Part of a small language model's weights: no biases in attention or MLP, a variant of Muon for these matrices.
MLP neurons of a small language model. Each row is named by its layer, matrix (down: output weights) and neuron, and shows model dimensions 96-191. Each number is 128 + 24 x the weight over its row's rms, rounded and kept within 0 to 255. Numbers have three digits each. A neuron's up and down rows have the sign that makes its largest values positive.
Before each neuron's rows, "fires before" lists the tokens most often just after its 100 highest values on Wikipedia text that the model never trained on.

fires before: " ", "===", "==", "|", "S", "e"
L4.down232:116104128147141129137156110094121160130120145103154152137141146089121110118145144155118101149155141087138078123117132118120127112143167173140155145116169106137129096132132151096209140120127127136108110119133143149106165145114125112116130105081116155132139100127089125159161166097106111135

fires before: "v", "st", "ar", "le", "ver", "f"
L4.down60:095141118126116088091133143098102123112113143172113090145144164126089102099130152144113153106086115102165148090145112138134106128130083114122089178154132117098148152183132126094153185097173138118159167123102127148102168141138136086107138095186099132137132144176139095091119147134133098103

fires before: "ich", "o", "n", "i", "e", "it"
L6.down152:152157127167090141110110120145171121124109052131133166099165115126144121140124103097121073138112119153144142137114137093120110103093150125116169106107130123064172090104144078082123163140112158126089144147140148113145146131110116118143128123147095122102144083162120106140121142148107115129

fires before: "er", "en", "p", "S", "t"
L2.down106:134115109138074166127127145144135149111160138140098074153112106175123161151116117115168084141142155144112109166108137149157130155151122148125169096134129103097189103137146123116138102122109101166129132140118132155128127106146138085149079131135190089135170160130139119142109136155111115083

fires before: " ", " M", " the", " J", " F", " A"
L16.down61:150121128112127139161099124113113128081107095129126096149107141127161175156125145124100178145118156129086110148078176147129153114132089107137149128091114128123120145147127154136121141132132133151142075129168161142152164122171104166143153094163128126133126153135137138116160103132103153158

fires before: " ", "e", "ut", "am", "'"
L11.down329:122119148159113169140147137099138153149114137075116125153124147157089154104168078180143122140100151088150176103149140136117115115109123107132111137129126123126112116109155144135148135144104158113084088149105143125146114123087149119132160153117142134141128111103187114132109144080155104146

fires before: "as", "ad", "g", "v", "f", "ag"
L3.down229:127119138152157085125083115118099128146141088158127149165117137100111112153088127159119128139149125066151136120147122119131140146202147145087099121153120145161111159099163129119094164114134153163139150157159041122103124153111150116146171093113132114157089112114135117105132143097105151168

fires before: "p", "ver", "t", "ut", "w"
L6.down264:125105111176135173105124153127159131126121142144138146067158192132133114109145135116122149109119135107149105099105118119115132118142123110133126154127141129087087092156109134129111159130152102109135118121110111111126099112175129140112140153180150121125100140143129111148127136136127094119

fires before: "ed", "5", "1", "an", "0", "ar"
L15.down62:168123157123100156117134133138117138139130113112130107094154103119145129125155153152144146154116112165116109143111123145137161102103144156098118109127192082150114149123164095118136129146155134095136158107134126165141124126104157123159170099153091130144092126122075178156136133109109162087

fires before: "il", "ar", "an", "in", "o", "am"
L4.down46:104149087137096119124107134117167101101140077150137153139119153151120146114138170149163129174105092092133105120153163139154145134093172142086137106131150142131148114125191130124125149141155117166103155148151124094137134144134155106106138174125133134135133139122089104146087116107137134117

fires before: " |", " ", " |\n"
L3.down303:087123151163157108122105102097122144093088155125174180111165124119160127134151114153099104134157141146126120131118160125113129126133126120088114156123132174142110139157100167137121143122161149122109157126124139110110068146125116109077094093112119110151140101115145149126165099102155124134

fires before: "on", "ue", "o", "e", "h", "in"
L10.down169:119112111101141132130096139085153140111108121147101132128139146095130164131143123118123101119134146182110115108126125137108130105143120128134139208092121155167144138130084113093096155108126095154114158112121107133119121098133132175166105096131124166127096125122148113080095120134149084072

fires before: "t", "ly", "i", "st", "c", "s"
L4.down52:109119131117118143114168152124094117100125172129096178130129160155159128162133144194130115139146149133092148136108126084117109179128126157137127172088157121115167126121113137096105126109124131153119166121095130125068138132173145087120139120132109119128124094184132126116113122108140110119

fires before: "e", "y", "ing", "d", " F", "i"
L9.down190:100109099105091128104121135117153110105134123089131155083133135123130157166158150104184117151126121098108112180100123150146106108121109140133082133078128118121143118098124133064136135114138125098145098136129105121099110162158151110135100131136123131138057150129143119140091137167184152133

fires before: "ct", "|", "-", "e", "o"
L16.down58:111142150163143128130126088135147152133142107109140151156145120169145155121120107134094168142117121141166095114155107095161106110153114123163111112119100095128123122160112169120080154083134079115144122071127122123107128110132132168126151119135185145134126157133125132136085114092119127124

fires before: "ar", "v", "id", "ol", "ill"
L15.down167:124119092108157117165127149109119129112139141111101166150170122129119174108139100159111144113124141170141135101139100126148166103127116145095141113141140149123157161107146124085119117105121150091166081119150103149112138179134127134196149173129164103126098139151108113120148148114119130192

fires before: "t", "ot", "o", "n", "e", "er"
L16.down211:113097145081156090099148106103081139130141166125091146137128083145100155112147089114110098150151122148114131113145102110137150071110125091138155140140085115100158136137153119136139153091106128081132150141139137166122131167108128146129135106090144142150176093126180096132165143129083143140

fires before: "ed", "th", " St", "w", "g", "h"
L14.down249:160116156122152109131181134138174135106084120116114114112182112137110091076154135163137135140072109115107144103155091139098122111134102101109141152125125111135090113118155105133133136130150133116153160174207097153127104108099184154136105100111151163108146159169139109118158138117133122101

fires before: "ich", "o", "i"
L2.down87:139129109188108159111089138139154095121146125183111152133153099117120124142095142091121106128058119134144162106116103150120123131099105128108176111179171163063119097125134107140136160146087155146123109161115185148130140160160087161144121129169092130106152134167119131137139126127112130188

fires before: "ich", "o", "i", "it"
L2.down101:158151080184128124096162130125123148152121127098169177129133120161152148129106121116084142149089142122147133120087108111081107096144143121154136113097116112116163142120154132154144137132141159132144131211091124114150158134134101133130167100150142125091103133152105114161098144153114137093

fires before: "an", "or", "le", "ust", "ent"
L4.down144:136159105123117115131131117147117114163142137142133133083158118106142113134151137118138147102121165099189088103088135149114129108136142079152122129137148125103143130118164109135160141104159089127119112091138147092134148162120120084059097176101122152166122155126175091118127137132082153153

fires before: "f", "a", "her", "er", "ort", "ect"
L7.down330:129126137180113149160185113156105129136139128138098148138134102156111134127132171171100106100145109125139136086153122127142103076110102114131096121138104105110117084112150149138147083124108146130143116100095127125130122124080124141143114119106095111127138178169160124119131132123083127103

fires before: "s", "ent", "id", "k", "c", "i"
L5.down68:124132137125134140135087143103136135120144130083157158135183125141085112135169138141125173134155131144142144127128100141106161070135101125129120118100127203162133132101176108125149097110102138111148149071144110147136115125147104106132104131115151137146162128105114184108084107138125124117

fires before: " ", "ch", "ly"
L13.down48:125095113131113100183161095081133146145145086125141143143125082142103162183128056105121129144108118130119103095177168139107162117126129133117117150131148141122086125101143100110162123150111179147123167095123158075150143144116128123120148130075121150132094136103171150095093156108116105107

fires before: "w", "im", "ri", "e", "er", "r"
L3.down287:127111132114086142102117148141145111073135142118131140152139100104087155075131094160141134094121138081140087118119140100097148121153144129162111085140128165130130136105165105130126165140129151153142112133096115136126131119156130111096180061171102147120098163089084140150141140119105159108

fires before: "d", "p", "v", "s", "g", "j"
L9.down248:139134120148137132103133169123114128105170162179161108101129096159097136135131136141091139114181157142120114121118111160090149125144137134108125172122174113097127091129137119124140084162095166155131169135142129161148076145101123121139138126131121109132121114102140131131118138090083113116

fires before: "ich", "o", "i"
L2.down319:169147078166136161158155141123118150131122096150124180142138148084167145107086118103131154117109128124126161122117092109095103099149127091142140122125153098143116137112107109159148150136131095148166119147142082179127073110125127105126152145145110083156141163155130111129159113164146144133

fires before: "o", "ich", "i", "it"
L11.down345:153121126135183133123131158165103124115097130122121129175129099100119132140117098151159107083088109121136117132091131103111104160118150095126115146116169125104141166099206135110129138114139151147094147170098105132155129122130127116153141130059144154087133146140143111172109137104142091139

fires before: " as", "ment", "or", "ig", "ing", "ed"
L13.down84:178107179116096108094134169132157137127113119115099159122118127116133172126135120137149168094150103125094102123169195124129110115175121133106118127096113133163130173156096135151120093117099104090098100091127140182173135137143126130163148141134120093133136089159183104143100167133132122101

fires before: "v", "st", "le", "ar", "ver"
L2.down75:093112142159103139109135138113127107076161143148083161136159129138151140137126107134096138099110129179111126131160122172140126142142127122135115146121111142123183149141155187112130155130163084089165119101118116160138138138145090108142125104129081165147095155169103113116125117091121119150

fires before: "p", "n", "nt", "s", "u"
L13.down71:164117114121131140133117164159094138123144096084156097136107149134134146117117128081098152124155129116120144123128096151132076122117147121092136127124143147121138125156121100166111094122121148135145154118126115123096143130120133127112123124159116135133161124153111157149170128177147103139

fires before: "it", "iv"
L3.down81:157118108141145128134158113145179150064138125119105139161135087116130153129154159137119148155138141132107163182165116120116110141138153130109104102101150118106098137134109179136106186158136135158132133139127148137106151141161145150105130160113168135166189150163162135138126096102100137135

fires before: "le", "t", "l", "en"
L16.down185:167133127156133162154160120144102114142071125107120104182111085149137119151105143060147117117117153134109137162139149169151144141074149121083182122110120141109135141141158097099172148113102097117107149142172125127110144120099132100127151111103160124123135163112116138181169111109158115141

fires before: "n", "y", "g", "ow", "f"
L5.down273:152127113102144120109095105148137104125135113127114125143136092172115150123123109134099116137160175126134092146149103133096120131126091133127124119112132094156096117138104165139138130118117162081105138086099134167124124115111118138147140130163113126141137124163143146133134122152100112094

fires before: "ot", "h", "ore", "on", "y", "o"
L2.down259:144133150154092165158148137090128150152148104109131145115132173125115108184104122134118092165107086132133163103144063151115120143077117157131126142107101110178095145116153136159116151108075110165162099144138143138115132148141140139155141114149090124133118110158094165125109151136158136108

fires before: "t", "st", "s", "d", "f", "c"
L13.down217:120162137128146121152147140112123147118136129162108128115137074162123142170146140113097166144138155101114106140084163154113138115147128142084110105094171110120110134178092128154129145168128153110143157115157117110095106125120145125171122103128103134133157117083140088131153129096132135147

fires before: "as", "ad", "g", "v", "f", "ct"
L4.down299:099115097133172111100165130127144103117101095184142146122140136158114093111176134121134148156141124129120115101139101107110163086146109109113148132135174136148148137164113182125115142115124160141122110107076105180139138066159110113157136098131123112146142117144121145150120120144148132146

fires before: "ic", "am", "ar", "e", "il", "ip"
L11.down103:147139113122140165068131112141179140112132140086143139138109117135064196095137127127148149139114170150189165143124132152128159075086142157114132131098151155147123104128147174144122112141103151119094149147174148156157095124123162172110160126116142135156123094136134121127140099139120110128

fires before: "d", "as", "are", "e", "al", "ent"
L11.down137:127121141115163104160159071148132150118128124111138140135101093160133113144133121153105121144146095116171127095138154118119114114147079100157133123145132119134122175094140130157166140149145124159107081132102124083145161162166168133115114108114154150126061146111110122132120140150107165145

fires before: "ing", "f", "ed", "ment", "or", "ive"
L15.down172:168153145143137109099161128091144142107094100083105130145105102097165101150161124100149143129152115119102099140150158119079135132132146153064079150101100129113140105157098120139122131123122124114118144152150139125099171159179153141104140131107133124149084146136142131125108143095123123121

fires before: "y", "ic", "e", "ity", "it"
L15.down380:157148105141100156110111131148139148113099129112136174128140092102127150154155150136108129138105123054096131159124193128088142098069148154175093136088136120157103133169087162122144119133080126128117111110154100139119128099095120117109149131130117105125088160141131129146093150119153151112

fires before: "mer", "ust", "r", "l", "p", "s"
L15.down142:137124113122122132130122152126083131114175142099138170069129124164086136090167118100108141104135204114140181122116122134135119126113109101119121134127134096106094159129102118153068151140165146120076143099120151131156158152149114129103166131149137111100129134132112146127148131152096114155

fires before: "n", "e", "ill"
L13.down139:132142125146133128127113119110171103089134100130100096140102123117159123096140135153140127134132114113136106137080159111134110127121179117132124147120123119071176116148126112160093121173162131126143082150156122149096146152120121145138141106128147122151135061144130155117115083112116154136

fires before: "t", "d", "S", "v", "p", "f"
L16.down204:077092108090135113161161130117178139136124122159105115153157165155116123118117119101115163105152127109108141124145111117131124108116102147134104155127105095121153068148102091113140151154179150105144118136120119119160111131136120145111108129186159087123154143105087122148151117117162100121

fires before: "d", "p", "v", "g", "j", "f"
L2.down88:115150129119117156145132134111113104103127174147145113183117091132110108102086156144115129126154086132177141135158124135137131108112097106127146162140172123075130122160119104151118107143130110141144138151098103150135161162095111137114114114112108102156115122137132135124103164116077119152

fires before: "s", "l", "-", "ong", "b", "th"
L2.down111:114147121124119173121126126187101109082104136104110146152090122148145143144097129157115142168113132144101123153092149137156141051129142118118119118129158147143110094130148110130158202141148088082116181145095137148115133168118083122089172085152130129144121143176108116137148131137154137127

fires before: "e", "nt", "ated", "d", "ation", "at"
L10.down87:157116074115096106129158150083086124085136143115148161140122091134099120121128098135081146154142104148129157152121133111110104128132128123148118161119119135145154151138160126142075106165133129131160143144096119174105122122149139138144130132129158126145141152151146152159146110131157149150

fires before: "ac", "ay", "an", "ant"
L5.down101:147149154126136151136143133120141106101131113130142094118154156144105122163106158115148140133146082120134165151146148128155119151126157096137112146148139129119174116152107155117153126174122142132124102156115131106142132168159139150143163084132112152127093094106117114143115137128187181151

fires before: "a", "er", " in", "al", "ro", "h"
L3.down111:131062136120134173104115112136128156187112119143160139125090142109135127149129152094135098119148065134120131101149131113113121096190148114113174116140118129135151137112108119124151111101153139106109122112113129136123116139121124119123152131103135138101117131158121148095125139140152120111

fires before: "ion", "e", "ic", "t", "es", "ies"
L5.down333:157124130091148114124123163137173155120120130099127161130161115160106113135189140124126074083113141137122128101154178124070132081086125172142123118125131121138146111132146128106118178147142103100088103097113123132156113131111136107109127127128124106132115139150158109133144105110121106082

fires before: "n", "u", "ion", "ure", "b", "ad"
L7.down130:150159187142148110112127134137163128162129132155129079135130157161109163135190125171146098133107107133109138132124151080140104154129146133087120148117081155136136097153148134130127098143166117095139114089153139113100132073127116150123087129148143135121115138121132153125112086109134136115

fires before: "an", " ", "\n\n", " f", "1", "2"
L4.down270:100133152109133133085140181111112097103141148131139153139145134123132157160108172126092142133106124146131134149115121142134147144115135150080132120116137107153143172126141082110132145154162118139082143085159100135097135084091110099123140115090118130086106139154131136128131142134118139150

fires before: "nd", "g", "th", "ch", "il", "f"
L2.down169:163103125108136129135097122132170148112164131126105141177179141125118139099117120110076124131034124090106124140148083116125120151137095120144135134105125122111130091164170152117120131096147068128141091129098086110140093112104109150167102129126146127159129128159134131104117095109128112136

fires before: " be", " s", " d", " h", " p", " re"
L15.down147:141113127093086104114139164112102169119167145162140138108135139138154130125108141135121111116140115119085114094168127149113145097108112144152136121156104150148110101161119137195146137132111147106108122118143141160140157140106136165181113074128113088143132114162153121122112155121144117111

fires before: "ot", "ac", "ic", "o", "ay"
L16.down281:134092139134178107097114129169100134154164121094104126172098129119171098147137119125116076098149145099189146117096135168164145140130117098156131106125118123149156146131149123124163112115118169128135122116173146137116175122105149121144120116132086089181120139100141104107150143115136134097

fires before: " the", "er", "ive", "f", "el", "ing"
L11.down162:133118126101117127085114128112106103145100135123123149143142100118142155108130139105108128140118179162120149131155112097101124148136147124152117137141105121141114129148118078106135133094151103151129156123107134103126143103134158138149107107037110111182155114145117088118131127101171153132

fires before: "le", "an", "it", "t", "et"
L16.down181:160109138118170136142119145140115136143114114139121147138108149132105115096176162096136120084148144119154110123103125161143125139179129139125139153127175149156113094142154194159164089127150147121093089113160140097119103128091141088169097160098156153156132162145139136161159122170096139097

fires before: "ent", "en", "i", "an", "ol"
L5.down215:121142140134155139120075154131105103097156189096139142159128096144156108112119133156129150102115116103103119130183129096141163142130098142092097140068110114152107126061127115112108099114142122122111146099114109135111086113127116113084124112112128109175131110122124158113128118128110131114

fires before: "ary", "u", "e"
L10.down196:134107117134161102142128105131105138175104142097092143123145120124085152128155148141156103125154145149118108148130055164139126169117124149146174147171157099114140147127164131101155116113107162165090115147138116129116091183177100116122139098103120127155148129132114099128153145081153080132

fires before: "ed", "s", "es", "ing", "e", " the"
L15.down25:144139122113144155102105127128093121122125114072125117152106105096157148132126166159180113184120137191116088108142158136071152090159120133111095107132131080085112170114105110103137093106131087154082118122117137142120141120129128127108099144085125111177135149131102145109132119107114180102

fires before: " ", " C", " \""
L5.down216:105109121125126108127125125123129121153185153135130135110070154176113158165129090153092111118081144144115138142172153126099095153143139111134135089092164152115106113088161104131161154074098148134122112109132108122150146090130113071127087152152099141069107127126139168123120151155097116132

fires before: "e", "ent", " A"
L4.down201:117119110135124147151127069116108145181107090112093129095128117117132168149097117145119123144119119154135119153124129136138121160099134167133152140123140147110086153148152142130103168123112114083103156139129168117117124179156125126104140087125137104121158135139158152171123155093089120079

fires before: "w", "a", "er", "b", "ect", "n"
L9.down258:131102107093111148111156115137148091150093108161114087140132135138101130124160106109111122088158116168109137150144141145159071126169121083105132128154082149113127094109147115151141107106197138115134139103060143124131124109099124123128094111137147115149126171154118149122110148106125129136

fires before: "m", "v", "ies", "ch"
L6.down11:119133108105107123159135078062122150114133102129116115154089143142144151118135123077136094133141112139157115115136135142113167113123111153122126091102113118130104146170147142115115176089126111148146094072138095141144144143143140167109108145139116133122121150093108108105121155125098130102

fires before: "c", "a", "le", "ce", "t"
L2.down264:163122119130129120093176127136170110088094129118154124153112127125156142157157149138083090155150140158142148129112105097090151152119119147153126141091111122149148099165132151103073174163125104146121090130104153156129085133115090106116159117103158091155117119161097101121111173115129168132

fires before: "is", "er", "es", "ing", "ers", "id"
L4.down92:167145142119111138132124106099062157043122150114125161109102107114112144158113146159111095145147120089154121146170085135100119144162103124132115124153152109150133155143111112164111106131135112088122134104145072105118120118142083143109134108133094134114132134109119151109144098134109147129

fires before: "n", "ed", "s", "ing", "e", "o"
L16.down191:143097129147100154105120121136167137122147078132148122100137110144105097135122125145117107167114132133129090138112156093139163152122152164096141146118119164108125123143139131109112145106152172106128125140111147163104091137137077160138112178111108139096097104136112115101151165124097139128

fires before: "in", "s", "le", "v", "il", "l"
L10.down104:135127136107152144114122128155132082147149136128145088108133127150136128128115143119137127097123148151130083137113124152115100131095127100164071159140116127155146138121190116102086145150137163147127148097170139127158109135093120153161103101094141153107120086167120162154167118142139118129

fires before: "\n", "\n\n", " ", "and"
L10.down53:108121135155115111129143157166137134150115101133140093124123127141118106114134130125147153145081127121111152139152153176168112122102109113102164114106128150150095116133122154115163106145127112152132125133111118137115092113093110128085090125129097125143132100191133159166110184125124113133

fires before: "it", "iv"
L2.down123:133116118114164109139127139158140087093115164073116168137127126140125112122137091161134176179091105112178108135137115096131144142131115155108113134112167074097135148131085125114141153170106145121110113117083092133163108114116127109100130132065121144151180134153131129142100124076130109153

fires before: "ra", "im", "w", "e", "our", "r"
L2.down280:130111150149117142106116158133135136086120122104104123161123112121141135112144126135114159163136142146150131110119158132110136140172103090127153132119136150110138155123156133160124172159151138135138130108116142161122117085172116111085137073106127135176125116104148127126141140080120106101

fires before: "i", "ich", "at", "o"
L11.down149:151100124144115136128126118150176192150144087122133172123119096102157104111128120087109138113158119098167143108136143134112152133113161141151143123107166072140140176112129138119132153150167088096164095151161125159141154155117127112086141141140182162141136104180117129115117122150105141153

fires before: "d", "nt", "er", ";", "t", "n"
L3.down346:107140114111178139122144109179093132116170085131131112170105126157150152145175093109107101123120138139090155117135119131124105129175135097132125138106159167123110139147123108115146115113129099073128106114137128152100182120178133134106153131121115074124152166158120175125120133157151093172

fires before: "t", "st", "s", "c", "v", "n"
L3.down270:089111138141124127106173091169115133111146137150133124088148099135147139177116137187151078179122123153098155164155101126110120157192112143117144154117121084113162110150167143104102114171154148156128084159082155127122164163131130106105140086119133148172160112151148111147129122107113154144

fires before: "n", "m", "e", "ill", "il", "in"
L4.down185:116128095158126185148146173132114087134122119124150149118187136080127108097120097141135171165140089116140149132100136094163138102087126137146154179145132120142197131121149104086096117094154135142141182125090090128126127120111147116091131120125135117145120093162102109138120144113125152140

fires before: "3", "0", "5", "2", "1", "4"
L2.down209:124102104133114090104155153148098116138139092127163152125114124132123153116096130161149169101066137137142126161136122122154156133139141131063150100088190138122124142149091103179082125142151095135152136117155151111125151120133134140148143155063129112126148143108081095121089139110157138128

fires before: "l", " the", "f", " ", "ly", "v"
L7.down63:167131120139143120161136099192119106043091152148129119135126145110168130114137149132096177173132156092144160107102113129098113138122140104113143111127095137137113120112096135096141141134151140122110138086170125125097117116164167123163155104163112116167175184119132136127108144118124147163

fires before: "e", "an", "et", "ac", "ar", "ed"
L15.down118:080145120103147127175132092120135125113104115128141132154127129143088103118133185121142136133120128126163129186119134154107133153162127126123146156116151096109145106150099157114135111093118135129130146148130113091085138191177124146124126124123168146130125132110075132116104124108161177113

fires before: "it", "ab", "an", "r", "on", "im"
L7.down382:132140139133153141100141149106134102109111139172130138165145145130104158123162116111161109147125156091144142123125121116107155170176122121096096093195125148129116121117184110131179125095135147132153122132156143141112125134117120170118124098152111118126140163133119144165143182143155163091

fires before: "ing", "ri", "d", "er"
L2.down154:138149142166105139141142091139144157100110142166126150139102091115116128139135113127154101150073155154123140091137169162108105133115105099108161108143152156192119143113135095140112118138134105085111089122126086117152119099158121130102163134146103156117128106124124120169131120138079135131

fires before: "s", "l", " the", "ore", "t"
L13.down309:144149135149104158129107132126121105128122096155095129122122132162107143165134162132114074110091123154060181166122121128136142113076140143116096147096114109110111104150108097145124126162102124144114138107129136157129146153137134118115112127123095094134151138104122149150169123130121132141

fires before: "y", "ies"
L16.down351:098141127135136158126139103079139116124110096103106092125100144100127141119157153146148116140114111103138106139080125114110160153105119160112129087092118168100143118114111114114142137134090085140144122123055095123086072166138156137118114133121123169104089121151092140145129152126138176096

fires before: "r", "um", "ember", "e", "ay", "ac"
L7.down122:123147100115107094090100120077093097127090143154132087110113132101176140131101119117144133118136117095168114111116131125173151160075182094170155134143153175136144083143130117140155132132119158129120139119151182101139138144089142113108127118121147119127102141098147064154115136095152118120

fires before: "in", "am", "ar", "r", "i", "ic"
L2.down211:153142121140141109085142121141131112119122117119139106134117140114108223104132133163189124125108135105111154142139117106116135105114156090112119159101154131154133092120151140149144180138141134131169134090143137100148136117122160100139156147142173094183140108136114112144105100082125127132

fires before: " ", " the", "h"
L16.down123:159124134100134143171124131138161114106093124096160084159128137119140147115134114088142109102163136172090118130127108154096158121117117140129149147074111165121148111093118185120121173111127142121126121119118069109124156147183149142153128083144152112130115129105115125110116146155156109129

fires before: "e", "es", "o"
L4.down64:133117083122106139116171151073115100134108130160147081121107164128161134129114108165123130147143118108145144141099110138127135139104150093118129151174099129111165144159177103150110131147138143163119121128110085142107177145132158139103136097189115113123181128119117111130109114109118111165

fires before: "ay", "ac", "\n\n", "an"
L2.down261:101113101133146133131116155089178143120154127090176139162169118161128105129135166136149119141105165123118116183152136079124080131148121141174133125118116112171159168133111153110178119133100089131122133183120133072135123142124182144170115117087127176131140111120104137131123135101118155122

fires before: "is", "on", "os", "r", "res", "o"
L16.down85:144133138126123130129130126131125151121134116151152170080132105127101172151089133151131117153090076150089113144153091152092125118157173125093129144135113160166113136141120105157129140105120144104147105145149129143136129160091129140189149142136138144085092127118114122102093117157132113139

fires before: "e", "n", "ent", " |", ",", "in"
L10.down163:092142099100168110092154102121136126138092102124124164143180121158116098183142104132107149117111112128181146143137099116155150108127094126121149106155136102122081119132101130146157114117153126126129128110084128134144165139141148094111170139111115202142131130116096132116134148132137146115

fires before: " |", " |\n", "av", "ad", "as"
L2.down376:090143188104136102164169128136153088093143108110148138066165145136118117146170139133104112171109151163116167097128176112137109111143135150159114121126188132103154097138155131088113129126131122139131146140110162120112119140105124115094121105103133122157174120119147100136114094112165131140

fires before: "s", "\n\n", "op", "t", "\n", "ay"
L13.down230:116169161176110131160140114106142146108132140188119127155145123135108098135096123098131183133099106082105125169152193117132095153102138123103131112093157131116108124112112103132137129151118090141146090093125111130149116088087106126109115121087118176143129139116116111141121118117150129120

fires before: "v", "f", "ad", "o", "g", "ar"
L14.down377:144116085144119098115103157124125118123067137125132133107128163125139119110116099175157158139166138114143158080167136119117154154180141126130145131173137098112140116146115120141093137095125156137151117130162108129114094161121154145157114106136125202124135129128110157123140098132107120158

fires before: "s", "l", "b", "th"
L4.down59:092137140130129144122150121159130104149150127153095124143141153145126139174104132098111136124079131128149115168145078154123143083120146117137102119134144117098136105111155119129099127116110135102170148146126137128144113127074147145138190090113165145120125129150142114135135145133121119145

fires before: "e", "ue", "on", "ment", "n"
L2.down181:123140147102126083130171150150115132156148111128145164129183155134122132144135105061098095113136097073121080182097144146121133132105162128141152144105112125091157105119129109114149126131132120119100147082101148075146138120106143116135103096159116123105088162139147118130143172140088143146

fires before: "s", "l", "th", "-", "ong", "b"
L15.down245:131139167117106163140145171137140156144127154125124121135188139121124155087121129123127133120139126128108158155120122106142127098122124182111136106114100114075145074095148108157090122129094141073133120119147132115146115166112154139143129145110138114153114140157148141175166152132091165118

fires before: "o", "k", "p", "ic", "e"
L2.down208:087145136166093108136132134091103148130135142152132160142144124130107141125182082143111116122115100126121127113145096076106128119146120133156138132147139110116140100116147113130117128096104089142121138111128119129079128127104104143095127091106125122118174113097149138150112079119072085149

fires before: "1", "5", "0", "8"
L4.down57:087136119181095085129153121180143077126120114137155103155118083144093138120160119148085178172141093144142137122143151093153155124141148108104150105127158115141137115138161115077089148144117082119178121127128146106136131132107127149115116133141147108102143156130157086109118167107152146117